MLP neurons of a small language model. Each row is named by its layer, matrix (up: input weights) and neuron, and shows model dimensions 96-223. Each number is 128 + 32 x the weight over its row's rms, rounded and kept within 0 to 255. Numbers have three digits each.
After each neuron's rows, "fires on" lists the tokens most often at its 100 highest values on Wikipedia text that the model never trained on.

L4.up233:126176157136126110074128143203143143129122124200165123125152093185077134139082166122062117121096165120119173072159150155151117086131146105086084130107088081177132100133125074162136160103149154153124131135153120205113194083125138095161095130123081119170119116168093133133108133147198087118143106146142069098156141090177141104160090121172129104131105145175180145142125137095191121132118
fires on: " ex", "ex", "in", "x", " Ex"

L12.up236:126087168111136096156143148148122080050151092088174098107156144126082166121108153067125109100104141072069110124120199095115135085152168184096167145134121129170092103105123135148081141171110169114094131136172141085092137144207120104154116097086188118132157094140124136043153113138136140130126056135119096040147158099082149133142135115149104122120062154188132165121086098108131103156118
fires on: "-", ":", ",", ".", "′"

L11.up142:159153152136123136133142160100112138105121133129093105158230155148197114110134119125186169120099099149131126118106161092121174188137071165099183121146128137150127158108110144116137146106145174127151106151168120136096107118180153108052188129182185158111133172140101065110072102124171182124122121141144111097173131054156115171165085138170125187072142107173059137132211138103125142046155
fires on: " her", " the", " an", " a", " him", " April"

L11.up42:133150076192120134089144133110198047199097184107112137146117130168137118116064084160091128113137073178152124138102124060151093121168198109159110232135147131107160140090088117138108118129145108086143142174144148113165129087141133133125060151151100087100105171145144161205113166127097121138172104126107076142118096110128118153147081129148121097065133127144141111128112135088134086149114
fires on: " ", "2", " vote", " |"

L7.up766:099086185096089151056105131107112139124146151159101166175147169100142081048149124133111124152126071120114187119156136133088158047128157051155088108111091115152113167131146113098126153136055129182087191141144096149097173125155135098114111083146147110141143142122101069141106144085123105152150184113114124070146090110171096147122117079105098152213162098126136187120120089126162139098187
fires on: "s", "al", "ne", " as", "se", "n"

L10.up831:138107123137175117191133107170116209085098170098113090114141137177114139157172115114077093120124154137120178173164142090093046116074135126100180129113120132120176125084078053192094144114091063185139112149136162152182198132091133156119171116122163144129108101120100127112123188180170115112129131095084141148162093129106107059124131132091168145165116134091101179103150194075204145137160
fires on: " Ar", " F", "ac", " Bur", "f"

L11.up147:187131135122145089137118097144120135133163193131106137110094068160146111113198170185106107112074107135111177117087125125100156126160119130192067107097111118125122120098220123166138120061148099099149120102128093135109165077132157072081156168193091134152105164098054112073095101150158129114124109113161142146225141135156119073112092121099111121079142088113169144121113101126124096126173
fires on: " ", "gi", "lu", "tri", "fer"

L12.up190:134089093122146199076161107151103132165116161135069114080116145145144185154092110107088056133108134078121088084110095100123114099154100142139114117107154138130124199099126142112107179108108108145168137148171128129122166085134064125094134155135159059151081126152054104181172126121055142097166142130083155141102176163176085144109154203113102141178116152156175141139146169091142132107123
fires on: " ", " Ad", "\n", "les", " |", " Con"

L10.up624:136054162159125126110144105118197134130083056159145140123098066162139061161119092126123147145145137131119172137168129149158135132162196089085128136114164118071153072114196096158124209097124119164140109160169129104168093143086136122187116111178077116111140087181129079146107126140155054100150153115061115167120094137148206123133100096111117170151147166161109103155106115107153122126133
fires on: " di", "ri", "ch", "arch", " Di", "hi"

L3.up340:151198155137217082092123117139174149170129162074151108106039083125094145120135077132132119074132083068136178164115094134113105160077149135116151111166119083086148120099201115165128145136147130125121131131139194138125160168142141149111054101109146059052118145168080149106168133182089130161114162092096208087113095128172153105186150089067132136153164076096109166181117180140119117127145
fires on: " (", ")", ",", "),"

L12.up885:182148210097150093095116092072164092150093088103135150149121121158134120117090067076139100095081102128097174124108166117138085182086136152113185098093156125148151073185151132143154155142158121078141098171064093093113093156112146183091144076154133164129093092155108076134099080131127133096107095106100148115166127138163130102084150137184152128110192126112146126130207164130056134104199
fires on: ",", " Ro", ".", "ro"

L4.up275:137169117125148165111131114137145122094091131150192163086152126096148177137125106085121181111162114165116082135094124146144156122102093127096141131079112200125155092102176182145083179188125138116098155124102121091122123043138123181160132089127139160113160149139215104094096141156104163104145122110134150134202168207173098126080126182143174146117164180124109173115142125143188131129062
fires on: "s", "g", "th", "di", "i", "t"

L9.up243:216165148131138124104167104121120137082133181113145123076153180141166159147145096069183080128156059160088173094096167118099143139153142122082132170104150134144138166121140116169091137120105123138197167112207113123102119153164109114112120181155150069104119141093152113166149133163159116133171103086155113139079041115085133114103118129086174079074121091106096162114149082151126140106127
fires on: " ", "ur", "ed", "ing", "s", " it"

L2.up244:178150084135172138107162157109133087121160072076166139124107181152102094127107066075055105115113166110168119152152152135155083086125094113181146136189135167141186116150134101161139169165142144119137133059178173085065121100161071124090129118124156120124120146152080115080175174098147116105109130117126184136133164155168093124178135143115151162143081123160160177140171173143150137154176
fires on: " ", ")", ".", " |", " and"

L2.up21:186160151141148156114175129111129172113086147142084179139140153152112137201098102107142146105140133115092185102127070163129103153135063144113132174102095088096104118121182155179146141180111070110099101089135120123142122123158125068132075126092148129135120093081180122101147140091153150155081164117128079069103175176181116099153161172124119127120126166124140151134063135121188180112147
fires on: " \"", " (", "\n"

L4.up685:198172125175101121061122112151077159063102148142148130148134089118070102100109130155165113178145145096133151150134184157222160130125104137104138098104136107164124120157142152155130129095151191119146132165128122128096107104151136118086074098176111077107165123120102142141134106196103132126109120096124152145118176130121099146142118110117169163152158169149176130119070095119135105068129
fires on: " at", "t", " de", "le", "de", "ment"

L2.up692:157135103057146159131126116042113089101112155135103121078131130092110108184072098033141109102062142119127127109131115161182096128154137150119110141088117177103120091098116170142122199155166113123116173153117142145097091196156161099147095129037177116199133189115114130095137124128144179154179130087102165099086157142134098133162141117125085132191138118113156099096094123115166135141174
fires on: "\n"

L2.up204:149124160157193077152121185134163090103126131165124085087123060132102112144133114187119095123108083080142160157060116183154081137141162090101053148186166086091123149123131144152142122139177159118177157145106114145149113118106120156103154112202091114147096098176142095152112117093151167074120221120133147165156114151173128091199128099076080149128130171105072122106121137172154147076090
fires on: " is", " was", " (", "born", "The", "age"

L12.up732:189150166164109105145136107153219119112108150135097149112139122128187104131092129140114122150096147104171151175122102140121090148132148106174107123168155116118108152107086133120134159138135102085108129088137130117107219150090144099108178165074111084126110113132057148128082116122154114198151122107070140171086025091128148113123118104163112152182142069117144158160167123145092094103116
fires on: " Al", " And"

L10.up336:167118161111061034148080158162109152173128088145148078042133121101144181123081130108154074161095098105125120209155159103124115110106141069125167100088183170109144128139156094123157104153098123149202140097165168107106186109118126170137113106126113113104176143073086135124124079067109158138107119127099116103144081182131159108138154142102118136143109137128132143131165115098187091149105
fires on: "p", "c", "g", "ver", "ce"

L11.up50:098124145098122111168159172133141107125058146079117129125087139080174148158138141127172000082114091160067119084179148101092128157144135083158137095151133122115134157160088136147159059119131093137146186143177131120086115070107102121160105170152084129139128135123144137091100107101168100163189136057092072134164149146163177098140088127127120122165138108106132117126034141124215201108130
fires on: "d", "gu", "st", " as", "ca", " "

L4.up285:122133162117083105131150124097072099140172140131133131135154101137114168115131111158147093120122092130119120125163045174200077171117157116141083160140190146104196131126127082151137139142141096112167099109220179102102098113136105137183140135136130124123160104145103085154149166109097132179130113135142122137043110074176113067078106121151159097092094108160152102123090130164125101137142
fires on: "s", ")", "m", "th", "%"

L2.up349:186169132069137163075113203130175080194164191131129118214153182156114114121112136116163133129129111123106175105159122210124089081181071106116137246106092115137146054093119157157144095108118137115139151116154123159125130100080143080111145132124107098168087098119136080091159132130134101175095124141081133138132102134114139144101110156079084123166077136076124068086111136143178132125118
fires on: ")", " (", "ian", " of", " by"

L3.up358:193054180147047149148124136106106018105130120099141135078083123111088124158075115137160129158095109115124130119163153128122099142073117136129161120145227111134145115164109171131132181108143142126089209104126195100116127117119124153098121108130135130076091145092161136105136118082115111062088086129030174104070122167134159122126174100149152179082144128074132074148144124126159171159133
fires on: "c", "ce", " And", "ct", "spect", "ev"

L10.up60:113082109099121109126169103177125084155089155101059111057163159124118218136070130094147133101129140075182138121176157150145127072107162140075094064140145099196174164167117133186108115110131110098128104124142075087092116127082113155141109102160110105142112138204154088120074083152134178114057169128118141077120158156130157122082101149128154164118150160129144112108178102139159161080097
fires on: "s", "c", " h", "es", "ic", "i"

L9.up793:127101098097168070073128112107048097140131092123165135136155134115135096070113136131143141180118172076044107130148197100125153123177077055129127132103106153167099122093156109190077143148165117054128119140218153109090125139125120125138162064104153145100071158136132170112134119098152092164052070143104085100147114094136091189129089170126111121151137148081186157159100121134124114135150
fires on: ",", " January", " 19", " re", "."

L3.up19:141144121102194057153151212110213129114134115096129138070173113120122152096102109113123126119135093102160122094153136072105108072122050149157120121139126172132067068096058135100168128082179145101152167048181136154158110076167046101142180113141156121127106146133067175169125121121133111083131220118152147139130140112113075090112100097122141124085139108132126122169148142112116167147154
fires on: "th", "ven", " All", " all", "if"

L2.up40:173161082118134140074195079115122203154137115133179126198123110138088141135156139088158159187134078145186135050113123105127178147124125141148144130147142122122111077138151074114130086157130115090127154116128157084152143105139158091112185120092141134109147098094142157106101113150120100129202158184129186083112181110108152155189154129133113128133171133144112123153052107113159137128130
fires on: " work", " join", " served", " as", " played", "ov"

L4.up527:109050160126101141139134124127141199148140122143093147160164137132112160161110104100158102174077141074113145112085167140081092141142145134166120057115123189156098109186072148151146164129144166138118068181143090086180176075116148138105137109153143147125122178110141131141088072170188151173121148125142107179125146126107070119165093094156144098144121119111119159142044165138097105166175
fires on: "ed", " of", "ce", "o", "t"

L7.up666:124131091117131121101138099144085150079141187110106104104111103107131102122052134114105071115073096156170117102129162129147099085147154070155122132176138146149044176122144177161151137172114081089168095134089128109052109123111089129134185126086170135157128180130196062148156034165047118166112092149169124110124154150121107167172114110102134136136181194148140117091127139163165086172148
fires on: "re", "en", "er", "le", "w", "e"

L9.up467:116084097110132159134142144166100151107111100162149139104133200138139135117164112143144109109191165127174148097116168119161166150150132108124206142183173171170102130112098116144177110078078159093144131074153169192127186161138133146150062142165171176137047080096089156120124150148118085150105108144127102101094101144199137114150132131115058111082064131174138120079140128120116086088172
fires on: "id", "ard", "ud", "od", "ad", "d"

L3.up97:126117169109117110117172189185107156146123137159138155147105100151153152143129138110121094124145096122142166151142125082129074129115097189089143141085128165102147108115189093091116158078122109154083118121044150138168127175115169158131161128075158142081101095187108157189071188116152172105118158132120101173097182200118176130094179152146144126123070149144146099061115185129146138156137
fires on: "ship", " Championship", "ic", "ary", " Game", "tic"

L9.up891:135137172101112117113132153123142107127094036184136124102179123174152107126122122119117137130159129122109156076133150130113146134111160121101163097097158056104075102139124147130120125056088150113123132152134179195117148177124115120112083131121143136115135098148173137121079153120154121109098099062130154167165183132120188185138093148133070209067170159111092144127086093108163148098127
fires on: " de", " 19", "c", " di", "er", "l"

L2.up141:151168098136195102131153104106140095143130147131097135101110128107067117117081124106181120054106131087122121112122107097124098144143137079110146113149144170072178062114099161175131069172145104140119143064137101123132118149125128139156101177062140103139099109085183082085188143136185164141101151095129119101155145162134104191171120127083113126139089138081151106220161121159092155148154
fires on: "\n", " (", "-", ":"

L9.up265:141102209137115129108062117079152057128106124138161085132090111101120096114122118136077101129163159126167124161065094156100102077145117137196073092098102164092089095149162174113126151093139125108113125130183170112121139189151078095104096150156117177187134137126086161133059116129188145197139090119116107148131124125158166104110148145154104083159180151119177154095102138113155141137160
fires on: "it", "fe", "ine", "fin", "tri", "ri"

L2.up74:080146139136189116056110173067158171144143130108155133116041086150115143121182113101112140102095066113101160144155147116174074129085147154101137101133098105113143107087161102127130137148133105086104143109160184185130089142163112061111094117086125044120104121165055163128179121137095107194095131130068213134169136131129173091192137086121124150176181110094118100181118138107102137108142
fires on: "|", " (", "(", "[", ")"

L3.up221:152117192080131167162157140084112165099102099160092149117133112134138131098098166148092152111173186122128067107138176112188110157155085128122107157144114094144100094132119138136094156153171095074131111102188178104125145063137123113175121159118109151176106071152139094146152162110089098074122122137167164115121183124131183158099131125171156139174148192185171154161107113121121149161137
fires on: ".", ",", ":"

L11.up683:150130193089114137137138077112090156140176123057147087140105163120155101086139091115092143141043143095109155147095146086104082161152178134162090108127136167050175133144111125152154147072125166171161129145156089110107138118200094157159174124118156179097153084105125138156141156158135172163195104131156137162148130120103141108090145085109137205140096133137112114144083162083180105159150
fires on: "or", "n", "il", "ic", "b", "d"

L12.up774:081149116129105121105159124120131054177094114110112189143155080155135132187125110115180115115176114105139119139137186033096138080155113122173129150120118123174143102124142158139116122106104102146081107161121089131114098187184111055140071140149103127092155137202169095176111141100094120167140110147162089162154126086147133101168138134093173091130152076126171123092136177074219128073129
fires on: "s", " years", " |", " was", " "

L4.up717:103133098092151180124090082180209132154172156172063107154142129157125168175115077100127157144141097159113129103094145054187160153143102112125122153140126073087107140115071103148096174141119135099142116147166126098125147125219134166144100159095154113106187190086077132138126125176119114120111125146156159217119059111160136166119111151078123129107154132089122175086151084051126171112113
fires on: "ed", " was", " remain", "li", "s", " been"

L10.up807:119146149155119191079087105107144129092076133112106120130148128157113131180114149152158180081102143113094121197138110124090153138063061127076177074115123112161061132160226116130146109121080099175107145096187125133051122100184045119131121135126148143116176115167090093118079102074156145146126173108122148105132072114114094123065093122157119171112084138110136143145182159147115166139196
fires on: "y", " a", " the", " to", "ir"

L12.up616:108185130129107151145101132142091180126139149135154109107168121123106097125140129173098076168178141188110090135127135178230118103188120097185131098156123182079088100134175159122165119169089167129166112088120106109145138136190188161127123073116167142102176162104124109109076084106121132127120132131185131141115113114167087079113137127098143098154175107163126199087125157156149135071137
fires on: "le", "e", "ri", "che", "ne", "|"

L10.up222:145131131094129107093101092121163099139154130119142141099163095167106105120098115168100143102069154141181175047139112148126182206148182089096072087101094110087085109163111133221128085160081132144121149130139102158158107162112139139118167144153182099129126120119136099104149128130121150133109145061156120146152151093165120166105117141070082129133129139156143172118123152133139128048081
fires on: " S", "s", "b"

L4.up197:115080098074114068100096160163164050078088169091136092126159135121127065142114115105131168083114063152122167124170103141117100132144097149115139161156118158078120156120094091111149118166139151108103131068111148100133126140105120109102090159134157193154139117120019083106181120126088149097129123141175131126126125123157105128112148103200186129148111187163154148138079195053141140115065
fires on: "°", "ic", "cu", "vi", "11", "78"

L12.up878:157134108101156135182195133104170196163117131192115110129143090102146136055138216119167086078119093103194102106111098094135137114112107158102111138167119093145148111076153133154123118119141156072094127138148165161153150142185066163091140107144153166140147126147080093129096085172173128121072134119093181080128129128141141098118111118107099075171116171107143092145146167163119132091145
fires on: "th", "s", " f", " F", " Ch", "y"

L11.up805:141098091140150115103151150146160108157168054111102088067194164067127095107149136113124161145142175143083142133106108138132144076128096089140126154053138122110104187103139117108109090152191109143123141133113116140116130195150145104201125127146116095123118160158116129080115184111132127166069054140147138119149159128147087154129159167101120136154159120081129109121112139100118120114115
fires on: "==", "===", " ==", " Se", " w", " |"

L7.up143:142181230129172171133118193117116149146168119152117131149014131072116130137142143103081134132096145113053157073099134123137110136147127106055090155180103156134140131145108121075091170113099229072203095085095147166105143126194167106188078102112135146149098114126146141119105153120132159117181144103108173155095087117162153096115151132122147180133135118102111154122158152079134127141135
fires on: "ed", "nd", "ic", "d", "tch"

L4.up558:157164197175144072143097159113167136174083124199165101126144174127100113139121158136113077137094123097107192147100083151094134095176112126196103119139156117131152176191119147165118138110118138092116074100120132151123153146064149131117107118118107137133082138080127149113093149100092154086205141153127078134070105094151137138146087086130065094154169088122181129169117132180150148118139
fires on: "ri", " Al", " Ri"

L4.up604:098137164143186099129072128125151087096116103126166133141118171151108106087100133127130122191125126129117170096054099123093114150169124123063091110111106151039112126190103124101165190130125116102143106145172104093102067137110138127109121097167116132174131108095127152164073138138146090086222075203146206187087126132105175114112196117154167120118145094145142098117099119126138134097126
fires on: " di", "ri", "tri", " tri", "vi"

L9.up284:135127093079111111144149088125112074123070170199080148110170160144139109126089142162128139157131162105157156180108162116137154077137133133101128077106130129129142139130201164091076140129095160146096168146102180185085158143084107185085129121109119101141160126169111158083108091189118066132172122108089118129117119138138155203094073112151115156098155146162101087095109175105145112120123
fires on: "or", "c", "l", "k", "ir", "lo"

L9.up60:116150123115108144128090197148179119191103098162146089085106128109156169142119137117210132139108108101114139178126145132152111108135089148116115113123085117099125085139098155121109166124153137084158137123145108170160064102138158112138123160143128165182142149130127084131127127150200104149160135178087118103095105133147077115119164151070144091193036134115162134121171127109156145165092
fires on: "b", " over", "c", "ed", " B", "p"

L2.up202:062123137082097155125143112127150178110108110163139136142174135112116137108137113147127128192170093093185119069093122117082119197105139116112105163133090122099137113153145033133102139083108125118084194148103160185152154144141091147120176076170086195111096115116122118096163101112077171111174094157150189090112151109146086129131126064098139121112119132114144119142081104155164166127108
fires on: " as", "=", " became", "Species", " =", " served"

L10.up551:181124157090179140119121109123101087100181114132123163158102135129167090121114167126120133105182094148169188136162181135104144201137120117153109093100113073112098120153132161162136080107116133110091120118101162129154136096145070161086085123149124120137178086180114096126071133178170134125157212128178147119124139139140108125081072153157122163051045112176132164140127165132169159104082
fires on: "s", " their", "duc", " C", " S"

L4.up209:132096094178142176110118118127139101125115170182106167079123141156060117113116122134214156171132124141088167169123151098075135086145152124079134141101109099089100139122181128162106147102110114159147141171162152120098103150107102135156072173164128113083091161058125104133121098153131179114126198098156121180095148114174100082140076124069131114092157060088148130059133080076142154090149
fires on: "ing", " remain", "ed", " join", " start", "te"

L4.up104:138126139142115121109137147146106104144140120186111111113111092175189148085141080147174082074129176122179132161116113183143163111167148143103119113140148139060132133120166133172111149104165170116188204105122106107144131132170117157119176137127112115139207092144113059154147154098119141198118169158084135126099102100118102116099125160100100140182047124119201143134068116081116123142112
fires on: "k", "ce", "b", "h", " B"

L4.up503:148174126134146204083090172138177146103090073126126098098178118120150194086118126150114125133113104152121115127153149117113138094154079143144165142093103122114144141126134156165184120087077154138099159152070122119143117130121100140080132104152124107151085126110156156069120144142121155155064050125102133085178105140147076087141128116134054139058090126111160160136126091096147091124147
fires on: "ing", "est", "ity", "ring", "ating", " with"

L10.up544:094171119120110133133071155139078118126085158095145149141157163122133175072173152159115176130116191120139122115166146143126112139129110152141085132052170151107083136117178118100129125172146099156044125093080147130161149116185098106113111101167105175096133147157169096113054116141079190100183107144200186161095144164057078075093116169134088156145139140142080160086150118154128133115171
fires on: "ra", "tra", "ring", "es", " the"

L12.up692:122106076205137116116118120175140184045118126124189119135145156104086129127155093157126102146078142150150193054123170140132128127134116178186168112106173123139061113151118111118097093157099138119094154153096196136105176155171136129157097135085110129181092127131142167182142117168061092144127050101153121187118138127088157167120104192142092093163090137151076135117115161156156112122159
fires on: "ad", " A", "d", "in", "li"

L2.up547:150161171130117115121186116077116197209112115181144089148097143104187139143149105132093154152078130064084083144136111128155074157192170137153142152079152173141137056095169164128060052162178105102130118140118114127166108115113125086107100121135149140097125103067148083172133124085069090115126099118106126075147110129130113157128107066131073138089100186146144168123162141149146158115153
fires on: " of", ".", "ers", ")", "pp", "hy"

L7.up788:124112104071113192115139128161131152106137203112114118120180089104136120091120151106066105068117041168090107181046112179109149148117140081101162140079130179125190154151120150140080135131149159120142133123101178159152115113111101106137185169076166166121140091096216058120121042166130097121132125108169153082157153187131131105128127171129117150101146101086159120102114075117150131105158
fires on: "s", "e", "o", "we", "i", "re"

L10.up390:180178140133165075132196086156122167154112069089113121140116153118173107178229100124069067175131139108114108129085076114171148161109108137176102095104116087085137101162140100155173155102147146117132183121091069094054133146087093148058135149177101174094055130176102127142075092098148093096135150144101141062196145098144136110178135147139132148045156164182096147157127172174116149145165
fires on: " ", "ot", "ation"

L11.up751:111105120124146133111128148143060150103120133120116089127126206107140128193129119160150117199159051104125128092128126150215174158186180106124123155152105165102096098103137129129162128134167136115084123055105098140075106149101137113154177121155143170059085142131079129140100154117128154094116119122166101129093145149139088077109077152137095165174101148107142130137118089168164156070119
fires on: "re", "ne", "e", "air", "|", "ate"

L12.up809:128129128112126219135046157136208133117095093126057152163061110139097163140073104115191172123105104113076162115134168153154126130072115084058173133123144122105162094196102139156127180061202143128152117172154117148130143107142068125109115137176098143147142145197107128145149142128105144114035159098080165191062086142110120116117114158178092125107145106133144100174099163137104159114148
fires on: ",", ".", "ed", " to", " The", " the"

L11.up739:118133126143152101146101152103108221143104141163114125092150139168155117189111171126075141113130108147145117161101131143109152068078101103164120159108154138112142099044082160105169154113116124116143194101076125115133136165160094144154166038071122185158152076106131082098025151110145132091116150113107220172179161117167153106133139141142152116104142164135112145152071092131169085130074
fires on: " F", " M", " B", "F", " W"

L7.up319:120045109132125165131163155117148101138149140132109178109103175099105099105175122047053086170064174083173105044110109134111122136108128075115135204119137109133137118169111120105115158146139124110125116134152064109087123137095127083100085116138187140138165071105115131162140097127095088155145124098100140117170121156160175109176091169090109100229192115168135135108091117127083131124168
fires on: "al", "n", "a", "d", "p", "s"

L2.up422:148144080169123066061123126107189099091134133122169139100093098141140190140102089125122141137142122016151155064122126075096108196151130096130101105186157144118165126131142144129131132137136144104126099099136108125143111176154133143109070128153096092113110105237093065162133096125114118148121163097107179121142143120099106128182119088102142146161148116137088179155140089122139099094093
fires on: " (", " \"", "\n"

L12.up508:077163126142194107089113098124150124106190095085162156107094130092166133126137191132141107149123163134090191098140139088200120083145126109093092088136085124178165111089101091158139135176105103074102117131096141174126141121115135131163110175127152134150172152129147131156184125127126087151157121122132188126105093086126144188091145175149113059155142181100107129079098101096091109154123
fires on: " ", " re", " trans", "s", "-"

L10.up170:126203156130150136138124087125106121129118160149156138122162140135114138168134124131057145151155096201167110086095140117132079134060117118154159143062085138171112140069161067107173186105156134115111161144125079145166145148117074101117068128172192193127099129123072115105169134109107165144095115091094102118189137136123147129208153115163084110160129166084131130150067192152156066117153
fires on: "u", "cu", "un", "ur", "br"

L7.up647:068120158149081156165077101109186155140107100090141137120126152114121166147121156168131113142117118116114135140106131090133163119099108113119099051115109127099121143137075116111160142163134085118117096154074126164122141092206128085083115127136087126122043102120213144182122134152152123168117108126170115156123087113158114100161111143237134145139152117141067152126078185152197056081132
fires on: "ed", "o", "a", "un", "in", "ra"

L4.up847:130115082124115096136161135137105111130037097137147125087118140147154071104191123135172092096145079074110165113142179100154068165134123107140128141127088168113171060141092126073104105180112131117129166144109176123109168134162143193161188088112142144059156125111110150084077118165170142166136051102162133116116146125093094090118112139150160109133135072056124138131127153137149092133081
fires on: "mar", "ra", "tra", " Ra", "s"

L7.up63:193130129133138104053139158068152153143089106127117097119111086122097161201116084130127183092100106086118126131114163084140096121096135122077129100143063133139165091142149122118140190114164068102070102126092141141156081186136127130110160083082145119117119152090158128111132125151169195135086165139135102175162100146132155140101182106174123147150137073163159085174120121115110159125062
fires on: ",", " season", " time", "."

L3.up131:127091102136156066130157110115098108129100198091165175127149126178065110063089134156173082105103117153092100151076130188137152109113170187091124100157079126099099128095143119104121192095188146112117107055180112115093142117140107128103088099070163143109126125157167165180124101129122109141141125160175114170084142089108138153155147101086146169134179127192067132168136132182117068121116
fires on: "\"", " this", ",", " each", " was", ":"

L2.up516:149069175154170118094088099103139078092126156154159136142124125131095151142108099124174125139067174094128135171160149150179097076103182180107177171125065169155105118106123129121146156102178152152178162064118155155142086215126153096101143127114164133131154137125106123143139145148094085169132140153101096096134139090140127184125127156098097080080167141159125102100090175133131087080053
fires on: ",", "'", "\"", "$", " ="

L7.up526:073153165116187124085106149165136099128124140163192104141121103203041168144103131152169179155107184120127123146129089145147128107077090062145102108142073160192130093168131136156122113138137188126162111096145131172135104112091160152128148126153129145125049092153116162176149107188167185106129135076077116129107126071184154139108096091159104126085133134086154137106144134118150115149176
fires on: " ex", " /", " of", "ic", "a", "x"

L7.up55:097110113145094053098156117132118199079107173097141173121098118071100131124154109170173075105116199165069156172127119139164146120130156140129063172117066170147119233123112128158086070118131108092160116106086163165119072137175132086067168115153178113152095170129098110104093117083136146125158137105107159129112114121102132150154139116077121134022117134125151144100183153122157083134172
fires on: "j", "un", "6", "mb", "7", "1"

L11.up19:188081093197147135100115074146111186074109109128097093122127107102121130142079111096172150168215143091057116156141117151121134085146214113119118110102144097112180063029152095100079151127154079175124151116135158181129149183183139111196107166165140116152123129207101110130109100118133144157145104153105144148210115096073099174141155121093112138091138106165126130097152138108101116073140
fires on: "==", "===", "\n", " =="

L9.up611:143108152147117140160113101171150182169128107172145098134146163102138154157085143219164155132116118125123161156109174139149158112105102184155115116104165165119081101118177120153080180119080158118155183150089142136129204193145136198113172140118150128155110105093135110138126181151113098121158110114140141173157097077160174149134106118126102138155062129122103073150055141146167117074087
fires on: " D", "l", "m", " B", " M", "r"

L4.up469:146093187117162137125147068083122174146100131164147134101134134154137107090115165140074136099163127079120172138107199134181164092094122195130156176072121012143136081063111152151082165132177143123197162152149121131139125121088135139162110120139173065107072092100106099087148102115165098100094177123128092086140144061084159150126170209190163141187128112168134113127164155108102120126111
fires on: " |", ":", "A", "T", "N", "."

L12.up739:120170192065175100104141143095121122101163072145122120116109088111113141137114103119137127122133147098091172129087175106187133094122075144132127084137106139178157143108127122160043132118081161099150085129196102170160112167086130170052107167119153073090092169120140125139124140094160131144159138124153180147131093174096104131171109165149104084171062105094139138126159097150155137131111
fires on: "-", "k", " ex", " De", "|", " trans"

L4.up571:145159121121160137104156194105114133144105165126137090108122056073147184132134141087106117157202151136109101153171155108139071101107104143104134129126125120169180124143177172112126139096116131147079117107074126077199131090124091126105072103171125090161117087142158159172111116149088141135119125085122102124084131133085131159131186143193180138137139148134097170136132124142139147164170
fires on: "ic", "ball", " of", " Po", "tic", " football"